config = dict(
    num_hidden_layers=15,
    hidden_act='tanh_gelu',
    attn_scale=0.125,
    bias='all',
    parallel_block=False,
    init_std_qkv=0.0212,
    init_std_o=0.00388,
    learning_rate=0.0143,
    lr_mult_up=0.893,
    batch_tokens=[32768, 65536, 98304],
    doc_mask=True,
    train_tokens=397900000,
)
MLP neurons of a small language model. Each row is named by its layer, matrix (up: input weights) and neuron, and shows model dimensions 0-127. Each number is 128 + 32 x the weight over its row's rms, rounded and kept within 0 to 255. Numbers have three digits each.
After each neuron's rows, "fires on" lists the tokens most often at its 100 highest values on Wikipedia text that the model never trained on. A number after a token or word is its count.

L2.up2042:131110131090170112176118131104096125126127143150117139153122108102129117128175156177161125046129062103136131142184167144115121109118134133106103186097080111070145112144121016161172169173186129046095109126095118105081087110130138085123154080118148137095126063119084101179121096195114176122082151167146174122184132143144124171117139155131150134190134147135146120101131150176102121155100
fires on: " military" 24, "/" 10, " armed" 7, "ure" 7, "ire" 6

L2.up461:092118192162134094054132135131114072188152068114099066174139166128128131195165086123158104126092132095104163109087086049208154146137143127204169152140121177173112137164211054129129115102134066104142223153090127167128124147097157066146027136122091119162084159148114125167142103163093112126118152116130163113111074154140137150157072121115106183087142092175115141068131124124118094109077
fires on: "s" 25, "ings" 12, "es" 7, "ants" 6, "ers" 6

L2.up2940:161095090056130132127178052127047146158093120111118173100196167116102143156116178139176104175196138109137156148067146133144200127177133185153121142140120105112180124104150169125115151079099110134147039106141066119125103154085075152131106130110119149184132139112136171171063145101136116149153146113162124145115141164121201129076122076107112144134071170109163114105130138125126145078102
fires on: " that" 19, " this" 18, " one" 13, " each" 11, " This" 11, "ure" 5

L2.up634:101159164201145187176141144194119117087142127170130148166195149133147110124156087175140111131114095131112119122099127133128110120162124143215116111122165130174139109092146157086151100079114122117096182170112085151154157101175106104196061137137144102179083099115102136128152110127154143124123161046027127113172138104106175115097114065144060129096111149110161090097115161083101124111183
fires on: " Man" 27, "st" 11, "est" 6, " three" 6, "att" 6, " two" 5

L2.up636:167225122111062098180192080146164090149144114083046151117210084142102111158137111202134113136140142135119090093147085141133135159119185127103165071113065114121139062118186137087104171140134155144164148087166116117073129161150137094147136126141119067119114111144111180170140145151156132107100094145140101105113085161101097084119173140099120113129109113177114169126201196104086125078117
fires on: " where" 20, " when" 16, " When" 8, " way" 5, "When" 5

L2.up563:106133136128099146098184083081161133147141169162146154140092123094125180196130178112129082138146132121130140136144151108143099084175132109125092098105084143170080155110103199100122132100119141118137138208133069124114085089122094121144079138054162085156088065154117097203138143184071208112175130150143168123104111078134163122115151166123144119109109152150157110151135118103064132168123
fires on: " at" 32, " During" 18, " At" 9, " of" 6, "During" 6, " during" 6

L2.up1006:118128157148127113110118145105062121131145139149100129083136085020150105197131120118111132129136137076127147146170079130107173133176095091174138162117108098149162111110112099136134101121105126207105131163140162163179094065123114095136140170110095152134175138090147163072081102095153138142184070102136090150148134124109107161136112046082126116147156127125076118138134115089132117145155
fires on: " there" 26, "av" 7, " etc" 6, "ah" 6, "ab" 5, "There" 4

L2.up1185:147106122201087111187123050084139121124081110127180099161192174107157177155120127119171093121093108103147108071138123074099119110098090086140118167083124148122175153089155122130159132172105138086087164100149072137227105148150147120093151124124144116107037106162107139099102166161111130129085138061115135180063124146125110105128139129089107157135197121132172161157161121128121117110187
fires on: "d" 21, "ard" 12, " court" 7, "ings" 6, "und" 6, "apt" 5